config.toml
n_layer = 12
d_model = 192
n_head = 6
n_kv_head = 6
head_dim = 32
d_mlp = 448
vocab_size = 2048
activation = "swiglu"
norm = "rmsnorm"
norm_place = "pre"
norm_eps = 1e-05
positions = "rope"
rope_base = 10000.0
rope_fraction = 1.0
qk_norm = false
attn_scale = 0.177
bias = "qkv"
tie_embeddings = false
parallel_block = false
init = "normal"
init_std_qkv = 0.0217
init_std_o = 0.00444
init_std_up = 0.0217
init_std_down = 0.00444
optimizer = "adamw"
lr = 0.00178
lr_mult_up = 1.33
beta1 = 0.9
beta2 = 0.98
lr_head = 0.00541
grad_clip = 2.0
warmup_steps = 278
schedule = "wsd"
decay_fraction = 0.769
decay_shape = "linear"
final_lr_fraction = 0.05
batch_tokens = 16384
seq_len = 1024
doc_mask = true
train_tokens = 123600000
steps = 7544
dataset = "wikipedia_en"
MLP neurons of a small language model. Each row is named by its layer, matrix (gate and up: input weights) and neuron, and shows model dimensions 16-143. Each number is 128 + 32 x the weight over its row's rms, rounded and kept within 0 to 255. A neuron's up and down rows have the sign that makes its largest values positive.
After each neuron's rows, "fires on" lists the tokens most often at its 100 highest values on Wikipedia text that the model never trained on; "fires after" lists the tokens most often just before its 100 highest values on Wikipedia text that the model never trained on.

L3.gate331 [117  99 119 139 125 172 135 128  46  89 160 159 125 114  99  98 182 163 139 127 102 158 138 127 172 122 118 152 143 128 153  60 116 118 211 139 184  72 151 139 122 105  84 121 121 115 148 159 121 105 143 169 130 129 122 152 117 133 108  75 121 116 128 117  93 152 145 136 176 102 179 123 121 106 126  80 159 145 133 194 134 140 112  94 122 149 146 139 148 122  67 110  84 139 116 120 104 111 143 109 155 141 148 154 153 133  85 157  66 140 111 144 138 220 180 161 152  64 157 128 118 203 122 101 125 120  88 100]
L3.up331 [123 109 100 155 204 146  81  79 101 136 130  14 125 138 130 107  99 161 134 162 197 120 129  99 159 108 144 160 140 111  85 175 171 102 137 137 165 131 107 145 144 101 230  85 147 122 137 115 156 143  95 128 164 112 135 146 106  96  86 137 114 107 189 148 149 160  99  48 114  44 134 127 147 111 168 170 121 119  85 118 177 124 146 175 112 161 135 154  97 143 115 111 121 140  76 121 103 174  91 100 103 162  84 100 117 143  96 104 151 109 127  89 105 130 127 122 182 100 137 141 124 124 157 159 174 136 169 127]
fires on: "and", "ain", "e", "ess"
fires after: " M", " f", " h", " Br", " Gr"

L3.gate389 [111 136 140 159 207 167 112 134  58 113 158 126 111 105  92 126 187 158 171 115 109  99 119 107 161 116 108 126 143 121 173 115 103 143 189 153 138 158 108 110 135  73 143  98 109 117 115 126 120  85 140 119 105 145 125 137 135 116  95 173 156 208 191  68  88 197 133 158 141  96 129  88 126  96 103 121 138  93 113 137 126  96 147 119 166  75 217  76 111 111 120  51 123 156 138  98 130 138  83 101 165 127  74 125  83 174 169 167  71 192 105 108  97 130 133  96 136 118 100 133 175  94 187 159 117 136 134 129]
L3.up389 [116 110 130 156 116 207  83 126 150 151 164 105 116 108 158 111  99 141 115 119 205 126 101  93 113 140 130 156 135 101 158 197 116 154 174 137 146 118 137 133  95  73 129  91  75  73  99  80  86 149 180 166 116 129 126 119 189 157  87  56  93 120 158 121 171 140 147 117 118  54 120 144  83 124 188 161 145 117 136 122  79  90 121 148 148 143 130  77 155 145 124 111 113 128 166 148 151 106 169 140 135  77 125 180 176  75 135 136  86 144 129 149 168 151  98  87  87  90 142 140 145  89 154 114 145 181 141  96]
fires on: "P", "C", "V", "M", "B", "Z"
fires after: "\n\n", "\n", " (", " \""

L5.gate271 [ 75 104 124 215 159 116 107 123 127 156  50 172 156  77 179 188  92 112 111  21 133  40  90  86  85 133 139  80 139 151 185  61 129  74 112 130 154 152 127 127 145 123  74 154  65  66 122 127 123 133 125  73  90  75 173 127 141 154  78 150 153 141 108  79 145  92 119  91 109 114 148 124 121 149 140 142 182  90 138 119 133 121  71 152 147 119 114  51  78 101 101  82 179 129 117 108 128  91 158 173 137 134 125 126 129 127 131  94 165 120 186 162 161 111 125 150 178 125 106 156 107 149 123  86 113 148 124 111]
L5.up271 [124 168 105 190 149 107  86  90 109 136 102 118 141 106 116 159 155 131 125  66 128 119  90 111 109 122 160 146 136 154 169 122 134  76 122  65 143 155 112  87  43 134 135 165  90 132  68 100 130 117 162 127 136 148 161 138 114  45  85 160 134 136  94 100  45  90 116 113 131 118  83 102 132 149 185 154 157 131 127 152 195 146  83 156 123 140 225  68  77 108 113 133  99 101 128  76  98 112 144 102 144 137 150  41 102 123 155 129 124 103 116 177 119 136 160 108 153 124 139 173 113 148 105  82 180  98 131  89]
fires on: "2", "1"
fires after: " ", "2", " (", "\n\n"

L9.gate17 [105 131  94 102 133 137 144  82 108 100 117  89  69  82 153 147 144 116 124  96 101 170 147 118 155 159 100 120 172 103 121 137 156 153  85 119 149  79 124 170 182 102 114 148  84 139 138 165 161  86  77 157 108 153 118 136  67 154 126 145 135  91 171 118 191 118 141 125 163 131 137 116 217 122 128 139 139  80 158 127 141 161 132 172 172 147 177 126 164 119 195 171 149 129 130 159 123 124 105 178 187 159 162 120 114 124  96 143  95 133 120 133 138 183 111  67  98  75 130 184 108 142 101  91  78 132 145  87]
L9.up17 [162 128 153  95 117  64 153 171 100  95  98 109 141 124 123 113 112 115 129 128 179 181 123 134 144 121 175 108 130 126 147 167 101  80 108 116 152 127 100 118  77 129  95 174  91  88 148 127 138 140  98  58 107 105  85  94  89 114  68  64  91 138 152 113 112 114 162 143 117 128 137 112 121 104 126 121  97 158 172  99 173  98 113 127 135 110 129 107 112 106 135 101 157 143  63 168  70  58 123 161 102 186 165 162 152 134 132 188 117  99 109 181 116  51  99 129 165 128 183  75  99 203 164 132 135  98 121  97]
fires on: "h", "96", "86", "93", "87", "95"
fires after: "1", " be", " ex"

L3.gate366 [120 103 180 135  97 140 132 118 106 182 128 139 165 154 159 146 171 194 124 137  54 174  81 147 103 104  65 131 164  81  96 131 142 120  97 141  67 135 128  77 146  79 102 188  86 153 196 192 130  91 136 149 143  75 146 159  87 156 100 169 114 133  97 129  87 171 118 110 112 116 143 164  87 149 109 207 163  82 152 117 126 137 131 120 107 124 133 134 186 152 121 133 152 136 104 171 105 160 142 109 167  86 129 133 140  99 108 142 114 161 107 130 121 133  61  78  99 117 107 110 178 137 137 132 147 101 161 245]
L3.up366 [ 93 137 154  82  84 127 167 164  66 150 163 144 142 167 104 111  93 109 118 124 103 218  69 171  82 100 129  99  99 186 119 112 149 185 132 167 131 126 140 173 135 108 126  83 182 168 155 103 133 133 127 142 119  97 102  78  83 145 159 141  63 117 137 157 102 186 174 192 132 159  96 112 137  79  91  99 209 102 156  80 122  94 144 105 109 174  60 125 132 117 143  96 136 118 123 164 131 100 117 103  99  87  99 131 124  76 104 156 140 160 123 115 175 215  81  62 104 121 122 142  95  90 137 129 135 163 128  97]
fires on: "ail", " str", "el", "ation", "r", "°"
fires after: " R", " St", " r", " comp", "\n"

L5.gate88 [108  95 169 127 130 105 106  94  85 143 101 106  86 144 170 140 134 146 178  73 126 107  32  99 125 120 135 104 175 144 104 107 121 108 128  71  90 141 119 146 155  70 110 112 112  97 107  86 105 101 103 117 116 136 145 154 162  92 145 175 143 134 175 144 105 133 153 142 158  62 158 160  81 123  74 133 130  76 131 118 139  71 147 190 141 159 176 181 180 133 119 118 127  93 117  78 106 115 115 169 162 162 143 170 105 103 114 100  82 154 126 153 183 153 156  98 134 136  96 132  99 108 101 126 154 139 133 255]
L5.up88 [126 171 146 177 148  56 169  85  87 176  95 128 118 139 151 130 129 115 163  65 110 107  48 100 127 158 145 110 187 170 114 154 120  88 135  95 111 147 123 164 124 111 133 106 132 109  55  83 180 123  88 107 122 169 121 126 127  70 156 146 174 124 129 177  98 127 183 131 152 130 124 169  91 138 101 137  89 100  69 150 114 123 112 153 115 153 207 123 119 153  71 123 112 118 133 112 109  92 113 128 126 169 150 130  80 115 122 105  74 153 147 169 111 121 152 129 183 140  89 151 103 120  66 115 162 153  57 131]
fires on: "1", "2", "|", "014", "013"
fires after: " ", "\n", "2", "\n\n", " (", "1"

L8.gate101 [181 135 100 105 122 104 135  99  37 139  97 159  96  63  95 172  83 119  92  35  99 155 155 100 137  86 167 157 114 107  88 122 126 117 105  84 115 110 105 104 118 122  85 130 117 121 151 166  98 162 132 127  99 135  89 102 124 106 108 139 135 131 117 162  82 209 126 103 110  91 146 135  96 153  98 132  91 128 153  83 102 147 122 105  92 156 117 149 102  57  79  96 133 125 122  63  80 161 158 104 196 118 129 129 157 108 124  98  85 123 114 149 152 231 116  73 108 114 112  82 130 131 102  92 115  58 107 147]
L8.up101 [128 134 114 136 160  84 127 124  95 169 181 103 149 105 102 151  64 140  77 119 137 102 155  73 123 109 182 108 158 149 132 135 131 159 124 125  92 193 113 155 149  77  92  89 107 112 135  96 144 193 132 124 100 126 207 151 169 120 102 169 134  91  97 156 133 144 127 152 174 148 135 122 138  78 111 125  76 181 144 109 178 113 116 141 124  92 145 138 123  84 179 109 110 108 143 117 132 128 158 109 152 206 135 173 152 158 138  82 157 154 145  70 117 115 130 173 212 140 161 110  78  66 116 177 133 130 144  67]
fires on: "ur", "un", "U", "en", "ir", "the"
fires after: " s", " f", " S", " p"

L9.gate21 [123  82 149 113 115 145 121 131 167 155 139 184  90 165 143  93  94 147 117 116 112 145 109 120 120 134 158  97 142 163 135 134 141 143 124 180 128  87  91  87 135  84 101 142  81 107 141  82 219  96 126 119 146 134 126 108 134 137 119 141 105 137 180 106 115 162 149 131  93  75  99  95 111 120 144 125 151  69 156 148 152  93  87 124 166 147 143  99 194  92 157  94 164 113 161 123  88 140 123 127 181 104 121 114 139 131 125 161 123 146 172  79 144 185 141  47 129 105  84  90 107 144 139 191 111 131 151 171]
L9.up21 [118  92 119  91  74 138  68 143  99 197 143 128  95 111 144 124 104 127  95 157 122  83 125  96 121  89 123 165 151 139 111 197 129 109 123 153 139 134 106  88 130  74 116  84 127 157  91  79 140 130  85  87 127  95  50 144 156 104 189 152 145 159 144 124 184  91 142 115  90 114  66 146  85 130 153 135 102 137 138 119 139  83 114 115 146 126 128 147 134 110 175  88 140 195 131 149 124  94 105 133  89  86  56 138 135 163 121 169  98 176 159 166 131 100 162 162 112 115  88 129 124  68  83  90 151 122 166 161]
fires on: " the", " of", "n", "e", "h", "u"
fires after: " at", " University", " R", " sp", " Sp", " r"

L8.gate266 [140 118  96 137 152 174 201 116 138 152 146 133 117 134 134 164 159 160 101 111 158 162 178 167 191  94 115 169 144  95 157 150 198 139  95 164  94 120 154 177 167 159 100 138 139 164 152 134  39 104 215 125 136  82 134 110 109 134 129 164 102 166 193 141 148 109 111  94 104  82 154 119 130 133 126 150 192 196 150  96 165  88 134  76 110 122 200  78 136 114 145 119 133 146 123 136 137  92 154  81 130 149 121 122 112  77 141 109 159 105 116 105 161 156 195  88 120 100 122 188 123 171  79 156 108 105 153 122]
L8.up266 [141 123 132  88 119 173 179 100 167 198 164 177  94 172 115 178  91  58 101 166  60 169 139 151 178 107 117 111 145 105 122  94 143  84  94 138 138 111  67  96 172 131  62 129  90 101 121 116 130 100 133 135 113  93  92 168 135 129 111 115  92 135  67 176 115 161 150 152 154  29 136 174  44 118 140 126 122 119 145 146 141  92  83 142 158 129 114 139 143 159 174 129 150 174 130  56 144 107  61  94 161  83 128 124  83 117  86 105 129 138 179 160 139 150 152  98 136  83  86 148 105 168 148  98 108 109 172 114]
fires on: "as", "us", "ic", "is", "ac", "eat"
fires after: " f", "f", " res", " me", "r", " F"

L8.gate82 [117  87 138 173 118 125 102 131  79 131 144 103 111 147 159 119 117 153 121 169 125 138 193 115  81 152  72 140 135 132 145 224 120 176 100 127 101  69 103 145 166  93 111 117  91 145 149 145 132  75 194  95 187 139  84 134  98 145 116 129 125 135 165  95 128 122  98 168 109 110 181 161 120  89 139 128 125  90 123 120 108 175 138 103 166 120 120 151 196 162 111 131 108 117 100 108 132  90 125  75 141 113 132 153 125 159 121 168 135 148 134 121 122 112 115 119 171  77 107 153 142 213  83 113 100 140 166 142]
L8.up82 [118 144 129 107  95  93 108 115 171 127 115 145 188 120 131 120  77 155 169 126 116 149 193 112 149 151 112 128 119 126 185  97 144 166 136 193 158 135 135 207 186 137 100 101 131 157 130 136 117 133  78  72  81 132 132 145 138 140 128 163  89 153 159 150 153 140 160 146  53 146 107 195 136 134  45  88  95  76 169 113 148 137 207  95 104 144 140  86  98  80 139 116 107  79 136 104 121 122 165 166 169 152  82 192 131  89 114 136 120 102 169 155 143 140 189 101 118 119 157 168 117  87  69  94 107 163 104  95]
fires on: "at", "el", "re", "ou", "l", "es"
fires after: " R", " r", " b", " St", " K", " F"

L5.gate397 [ 84 125 134 123  97 109 126 126 159 102  80 114 147  70 148 119  95 118 142  88 152  93 125  96 142 169 113 120 105  83 100 166 128  96 152 198  65  93 113 163 162 116 115 132  48 130  87  70 146 124 147  86 138 143  80 130  94 139 142  46 198 121 168 134 159 103 184 108 117  49 151 131 110  63 115 141 148 132 162 161  70 138 140  89 113  98 154 111 131 179 105 159 109 135 108 174 105 131  86 100 147 139 148 138 104 153 123 129 135 177 144 130 179  60 142 101 154 155 113 172 111 146 142 120 163 133 132  73]
L5.up397 [118 130 193  98  90 153 150 194 126  64 156 140  70  73  82 116 173 136 139  93 155 160 123 107 127 119 108 108 177 105 116 109 165 155 124 168 125 118 113 133 157  83 170  97 118 137 130 120 122 192 169 106 164 162  70 141 116 144 152 148 120 184 166 152 131 165 133  81 178 121 106 140 198 143 151 132 135 159 120 133  85  55 184 112 124 135 118  91 106  72  59  53 168  98 164 110 149 136 121 145 122 142 105 113 105 146 196 143 152 205  68  94 153 132 147 143 190 166 202 161 151 105 130  95 146 159  74  80]
fires on: "at", "u", "ou"
fires after: " R", " J", " M", " G", " K"

L9.gate73 [113 145 150 104 193 103 118 145 151 137 128 139 128 139 158 171 156 153 151 127 102 118  50 122 143 156 119  81 139 152 149 146 116 100 143 145 149 110 175 148  99  88 163 105 180 102 138 112  80 120 131 120 154 100 123  79 126 116  54 140 189 219 174 120 143 128 108  71 122  92 177  66  57 123 139 173 169 170 195  51 112 145 128 175 120  89 136 137 167 114 119 138 177 143 172 128 141  91 138 141 158 164 135 169 110 109 205 158 137  50 151 159 161 100  73 150 121 129 123  90  85 175  95 145 137 102 116 114]
L9.up73 [140 124 136 149 162 111 142 114 178 159  96 134 103  92  89 122 179 180 116 111 109 110 123 121  95 158  98 208 160 116 156 118 109 100 130 109 120 135 147 167  82 168 126 195 150 141 145 115 124 133 150 145 162 120 175 147 157 144 143 200 127 166 111  94 116 120 139 104 116 125 116 122  90 150 144 166 132 130 135 136 164 138 117 159 175 141 102 110 154  81 104 174 182 111 136 129  55  94 183 128  73 130 152 105 133 180 100 158 118 113  84 116  95  72 146 141 127 177 197 156 108 188  84  97 184 104  89 148]
fires on: "2", "te", "ig", "ge", "ore"
fires after: " ", " al", " Or", " in", " ("

L2.gate14 [110 105 150 103 228 110 140  99  56 121  93 130 106 114 134 124 144 141 151 116  98 102  75  79 121 180  82 160  87 148 111  91 124 145 155 105 121 190 122 119 114  68 119 101  82 168 123 107 193 176 157  79  94 187  79 143 128  95 100 152 124 141 178  77 131 169 117 137 103 100 178 137 129 114 107 152 119 134 153 144 143 121 117 113 163 115 185 134 158 125  90  98 106 144 101 139 112 181 108 109 127 102 123 150 159 102 140 131  69 206 133 144 133  98 113 131  95 145  92 111 113  91 173 186  87 159 121  77]
L2.up14 [112 126 138 127 171 142 119 103 112 140  90 126  92 110  82 154 158  56 106 173 147 119 137 112 171 159 124 203 135 126 125 119 116 170 140 133 126 170 107 122 115  77 146  95  42 178  89  57  86 136 139  97 106 205 123 149 125  90  92 143 120  54 167 112 112 135 125 162 132  69 144 183 154 134 147 133 141 141 151 133 155 149 133 104  94 106 169 133 144 160  89 140  74 113 173 185 164 118 125 166 114  88 125 114 159 105 131 159  98 145 156 111  98  97 178  62  67 153 115 139  65 121 183 118  76 174 129 143]
fires on: "W", "L", "l", "ach"
fires after: "\n\n", " (", "\n", " m", "-", " \""

L3.gate204 [130 113 172 134 141 126 116 146 151 202  74 186 108 113 157 102 167 111 147 102  98 145  81  84  70 153 129 114 141 117 138 155 129  90  94  82 135 147  68  74 117 107  85  96 144  97 130 115 137  91 117 174 148  81 155 129 124  71 126 101  91 183 149  31 105 118 111 145 142 102 135 146 117 144 107 184  97  89 161  96 124 115 105 146 160 106 133 120  97  41 146  91 156 184 113 146 123 160 159 123 179 126 124 105 112 144 136 146 154 101 109 122 133 118 126 149 137  37 147 145  91 137 129 171  83 140 159 150]
L3.up204 [162 168  47 115 181 128 111 117  47  97 118 136 101 100 122 152 104 146  95 145 170 125  82 123 157 127 113 181 128 125 108  71 112 151 160 129  84 118  94 161 119 104 113 101 115 148  86  48 145  80  94 111 106 143 121  68  89 148 114 155 125 108  80 165  81 134 158 133 140 185 138 108 175 161 122 160  84  98 134 129 133 107  77 120 149 121 214 124  61 134 125 132 181 133  97  70 133  88 108 137 145 141  75 129 134 136  87 134  79 156 142 106  89 142 111  62 167 109 102 143 108 104 130 128 139  89 156 102]
fires on: "f", " However", "n", "the", " The", "p"
fires after: ".", " (", " \"", "\n\n", " h", "\n"

L2.gate91 [124 161 125 130 172 140  90 169 132 186 123 143 146 164 165 125 105 198 123 133  86 121  93 108  71 136 131 106 144 160 109  89  94 172 147 143 102  91 104 189  66  71  85  95 103 194 154 124  71 144 147 110 139 130 125 215 163 156 103 153  57  68 175 136 122 153 147 110 103 131 121  71 117 114 134  85 146  84 148 121 150 136  73 157 148 126 163  86 135 157 167 112 131 158 112 160  98 136 121 119 124 172 112 150 155  94 140 113  74 236 143 110 167  99 145 120  98 172 105  90  65 139 135 146 114 137 181 170]
L2.up91 [130 167 105 114 144 168 136 126 168 128 140 144 132 159 139 135 115 145 127  64 125 132  82  66 100 217 111 125  68 101 107  98 142 140 145 103  57  97 114 195 125 170 142 138  85 200 104 168 108 129 165 186 180 129 112 163 136 143 138 187 120  90 113 127 120 108 133 131 153 148  92  63 144 160 183  89  83 111 110 114 171 146 125 116 152 162 162 141 125 147 103 161 186 170 147 136 118  71 103 141  63 149 185 208 113  85 132 125 105 137 151 160 125 173 109 133 106 141  84  58  97 169  95 160 156 147 139 169]
fires on: "o", "he", "ro", "le", "ose", "e"
fires after: " w", " l", " st", " cl", "itt"

L8.gate271 [ 65 107 117 114  90 129 170 129  92  85  60 125 178  80 143 131 134 143 138  94 122 142  73 143 142 105 107  99 145 131  91 164  80  94 141 148 136 157 158 142  96 100  94 128 141 132  80 145 131 157 180 109  45  48 128 143  75  72 113 138 170 156 137 101 157 133  74 115  88 120 178 106 112 140  95 107 156 177 139  98 151  82 125 146 152 100 160  90 160 152 137  39 134  82 134 123 110  94 148 119 120 162 151 109  92 110 148 129 177 157 210  76 159 237 145 157  91 132 110 140 152 124 131  84 117 137 139 168]
L8.up271 [106 142 112 120 135 137 120 137 136 101 127 154 190 143 130 162  72 112 139 145 127 188 107  94 111 187 108 140 112 163 121 171 131  95 132 116 190 165 144 180  99 142  88 128 137  96  92 103 117 177 158 175  83 191  91 157 138  69 134 118 151 159 141  87 160 148  83 180 128 135 109 103 126 116 131 137 120  86 126  84 126 129  98  93 114 101 204 115 142 173 151  97 151 105 150 145 131 153 112 108  67 133 157 143 117 114 138 125 118 134 204  90 160  93 149 173 135 108 103 148 166 178 134 121 100 149 149 133]
fires on: "c", "P", "4", "2", "p", "C"
fires after: "-", "–", "==", " un", " "

L9.gate175 [ 51 147 139 118 167 113  97 114 161 145 147 163 153 112  85 153 124 127 173 119 157 159  96 107 178 154 125 135 167 155  76 134 143 207 105 104 166  75 127 154 116  99  85  98 163 126 209 159 144  90 161 104 119  69 117  60  90 147  79 154 188 157 105 123 129 123  73 112 102  82 177 132 130 116 129 138 155 149 181  71  66 124 101 101 128  60 150  57 180 140 178 128  96 120 138  94 134 169 157 105 173 101 154 118 166 114 142  98 154  85 150 115 110 119 135  69 122 164 137  84  97 101  86 123  96 123 167 156]
L9.up175 [164 150 177 107 106 157 120 135  87 104 168 162 132  96 123  87  86 174 108 121 185 142 138  55 121 127 152  17 167 136 161 133 164  70 161 159 104 104  82 110 174 159 137  99 101 140 152  56  70 167  70 157 146 163 171 141 111 102 159 213 141 115 153  48 120 139 170 118 116 125 123 142 161 130 135 167 161 133 129 169 102 110 145 149 142 157 106 142 190 138 158 113 152 127  79 140 132 104 142 112 117 133 139 174 130 126 179 154 179  88  98 113 175 139 175 114 120 116 158  81  94 102  59 128 143  83 144 101]
fires on: "em", "ir", "am", "os", "^{", " U"
fires after: " f", " F", " S", "r", " km", " s"

L8.gate368 [133 116 109 190 122 200 191 156 106 131 150 112 116 145 171 156 129 114 140 119 115  69  87 168 187 125 144 120 119  83 108 127 125 133  92 168  90 122 136 147 131 107 115 138 179 120  83 134 101 146 147  74 120  95  68 103 135 178  52 120 159 147 163 114 149 136 111 130  72  92 189  43 145 106  37 118 132 148  96 140 156 151 110 128 168 108 101  64  70  95 100 135 168 134 178 108 132 154 141 142 115  73 191 140 126 133 168 145 142  89 141 158 101 191 122 144  57 139 155 145 138 114 101 116 106  86 133  96]
L8.up368 [147 146  83  66 104 164 110 156 142 108 138 179 141 164 173 184  81 142 130 129 139 181 113 156 137 132 125 128  85 112 126 125 132  99 187  86 112 123 135 116 110 133 143 101 122 134 182  98 112  72 152 100 155 122 148 126 225 171  66 134  94 181 102 162 151 138 104 155 158 140 166  91 141 132 106 105 137  82 120 118 130  96 153 125 125 114 208 127 167 190 168  88 121 161 124 123 177  94 154 185  97  49 161 106 109  93 184  83 126 122  79 107 111 157 137  91 143 192 118 138  88 135 142 162 133  63  97  80]
fires on: "'", " B", "ull", "un", "ew", "as"
fires after: " f", " F", " me", " O", "en"

L2.gate368 [141 124 122  86 129 142 113 100 121  74 124 125 141  69 103 127 140 128 152 110 130  89 132 135  60 164  90  97  97 155 141 129 119  91 173 159 138  61 161 109 137 102 109 102  99 123  97 121 168  73 114 122  91 122 179 198 153 154 115 122 174 187 169  98 173 158 155 154  90 119  74 158 111 148 133 117 173 115 177 166 163 126 138 180 179 144 177 149 112 170 105 149 162 153  95  57 133 173 162 177 146  91 128  94 189  76 149 142 128 143 170 107  86 123 163 125  66 142 165 139  97  87 160  79 141 146 118 133]
L2.up368 [111 138  72 152 183 148 142 109 102 117 123 109 156 113  90  71 153 117 115 199 147  67 148 142  74 133  93 119 101 150 137  93 137 139 140 131 187 110 134 144 190  91 115 114  80  70 104  91 176 118 135 173 113 207 162 168 150 151 129 122 149 131 158  79 173 104 109 161 114  79 149 129 117 135 147 143 141 114 139 179 128  99 121 179 135 111 142 123 149 141 134  93 132 183 100 114 144 146 129 126 208 127 128  61 136 107 202 155 142  85 138 129 118 104 135 138  91 125 103 151  65  82 199 159 136 133 161 124]
fires on: "F", " \"", "\"", "===", "C", "P"
fires after: "\n\n", "\n", " (", " |", "===", "=="

L9.gate234 [113  81 156 129 159 118 153 174  81  84 144  77 106  90  55 198 105  74 111  64 122 151 156 151 135 155  87 108 142 103 128 165 122 117 115  80 175  95 155 163 122 122  69 112 107 133 160 140  63  98  92 127 156  40 125  87 122 148  76 136  92 136 167 122 131 101 117 200  73 183 166 122 120 180 146 105 154 152 136 117 103 117 128 130  85 154 165 102 130  93 167 124 124 152 118 107 135 120 127 142 142  82 127  74 124 133  98 126  73  90  96 135 149 196 142 144 133  59  95 133 138 164 156 172 119 109 132 112]
L9.up234 [ 92 124 130  77 156 156 129  95 197  93 160 171  79  95 146  98 127 125 127 143 150 135 168 125  99 117  88  78  84 136 155  96  97 172  64 155  92 109 109 233  96 161 123 119  94 164 143 134 124 119 111 163 139 173  74 141 103 103 168 118 171 128 166 130 144 140 164 130 121 114  89 159 145 169 158 132  88 162 130 123 132 103 127 122 143 102 147 139 149 194 110 136 112 133 112  98 147  79 124  97 174 113 149 115 149 148 124  83 165 120 133 141 115 150 186 126 146  96 154 107 130  83  72 185 141 158 154 162]
fires on: "ou", "re", "ur", "av", "y", "as"
fires after: " f", " S", " s", " F", "f"

L8.gate137 [125 123 209 161 136  65  80 156  82 137 156 184 213 212 185 152 104 148 173 103  99 160  75 106 127  96 151  82  97 138 146  85 142 137 122 106 196 130  90 131 171  79 129 124 125 114 134 103 149  95 179 126 175 109  82 124 160 145 117 133 180  89 162  92 114 140 122 115 138 146 143 136 130 140 113  94 156 119  90  40  97  81 109 139  82 133 168 130 148 163 127  96 114 135 105 133 114 137 104  86 175 139 155 187 146 103 106 141 110 160 106 152 114 156 125 121 102 144  83 122 108 149  92 130 155 122  79 169]
L8.up137 [114 123 101 136 112 180 189 126  69 103 139 111 156 120 151 149  95  73 189 193  84 111  87  88 119 111 114  85 157  94 138  63 172 153 180 171 165 133 169 171 158  55 118 115 136 144 103 117 129 147 121 112 104 159 127 109 145 134  94  77 102 126 100 120 120 125 144 117  88 154  99 161 140 135 119  92 161  96 151 104 131 158 118 152 138 170 153 158 145 147 130  66 100 157 122 126 157 189  97 114 141 171 186 105  98 178 142 120 135 206 125 114 118 117 143 140 153 126 122 151  93 171 104 195 140 102  81  56]
fires on: "ro", "ed", "b", "v", "ous", "ol"
fires after: " w", " h", " m", "-", " imp", "p"

L2.gate324 [119 144 107 106 215 175 107 104  99 162 115 126 115 156 167 131 118 152 155  33  70 169 120  52 153 123 190 136 122 119 135 126  91 125 121  66 160 155 108 144 125 104 108 158 118 143 104 134 123  61 133 151 107 117 135 200 147 114  69 158 130 151 116 151 116 157 139 177 105 129 109  80 112 150 110 147 187 102 162 133 192 188  95 143  79 128 158  78 130  65 148  91 150  75 130 118 116 141 135  97 119 121 131 136  58 119  97 159  91 196 165 113 140 179 129 111  92 122 122  35  83 119 154 146 146 106 137 137]
L2.up324 [126 104 146 118 165 151 100 202 151 138 152 168 115 170 136  87 151 177 122 128  67 143 133 100 102 159 157 158  85 126  88  65 119 162  79  87 153 191 128 147 138 159 122 186 125 123 134 169 124 146 195 148 151 164 133  98 158 167 141  98 105 129 120 108 153 129 149 119  34 170 128  95 132  89 144 116  82 114 119 143 158 155 167 186 117 174 184 145  95 104 122 115 166  94 106 190 137  92 119 152 152 119 171 120  91 167  92 167 147 161  78 138 114 125 151  98  96  92  87 106  58 110 142 119 122 106 151 145]
fires on: "e", "le", "osition", "ands"
fires after: " f", " st", " l", "itt", "vers", " cl"

L3.gate437 [ 86 109 210 178 127 117 182 131 130 181 183 117 155 136 120 145 152 122 215  86 133 134 107 167 146 143 151 141 112 111 125 144 150  85 160  54 181  79 125  66 132 107 114 152 120 127 162 124 109 153 138 147  71 154 113 179 168  75 103 171  99 135 134 112 129 132 141 166 108 103 174 118 138 151 107  80 153 198 126 139 153  77  85 164 168  62  98 104 165 156  94 146 129 165 122 101 138 142 163  81 176 132 107 143 159 173 138 165  83  83 139 163 188 160 121 171 127 119  86  96  44 120 105 133  70 144 112 105]
L3.up437 [158  78 103 129  66 137 147  70  91 124  84 181 126 173 150 170 115 128 128 128 107  86 143 190 112  99  67 131 137 156 152 143  86 194 105  91 110 123 159 111  71 180 141 128 131 159 150 112 162 162 132 148 114 106 128  76 142  84 166 161  64 136 155 179 110 160 125 135 190 155 135 144 120  89  93 138  92 131 124 102 100 119 131 131 142  72 107 180 143 117 111 164 132 106 141 105  91 120 114 109 111 191 141 144 131 124 158  68 105  62 109  94 153 184 184 183 147 119 112  91 124 180 114 147 154 147  69 172]
fires on: "ar", "ig", "ep", "ill", "oy"
fires after: " B", " S", " b", " s", "T", " D"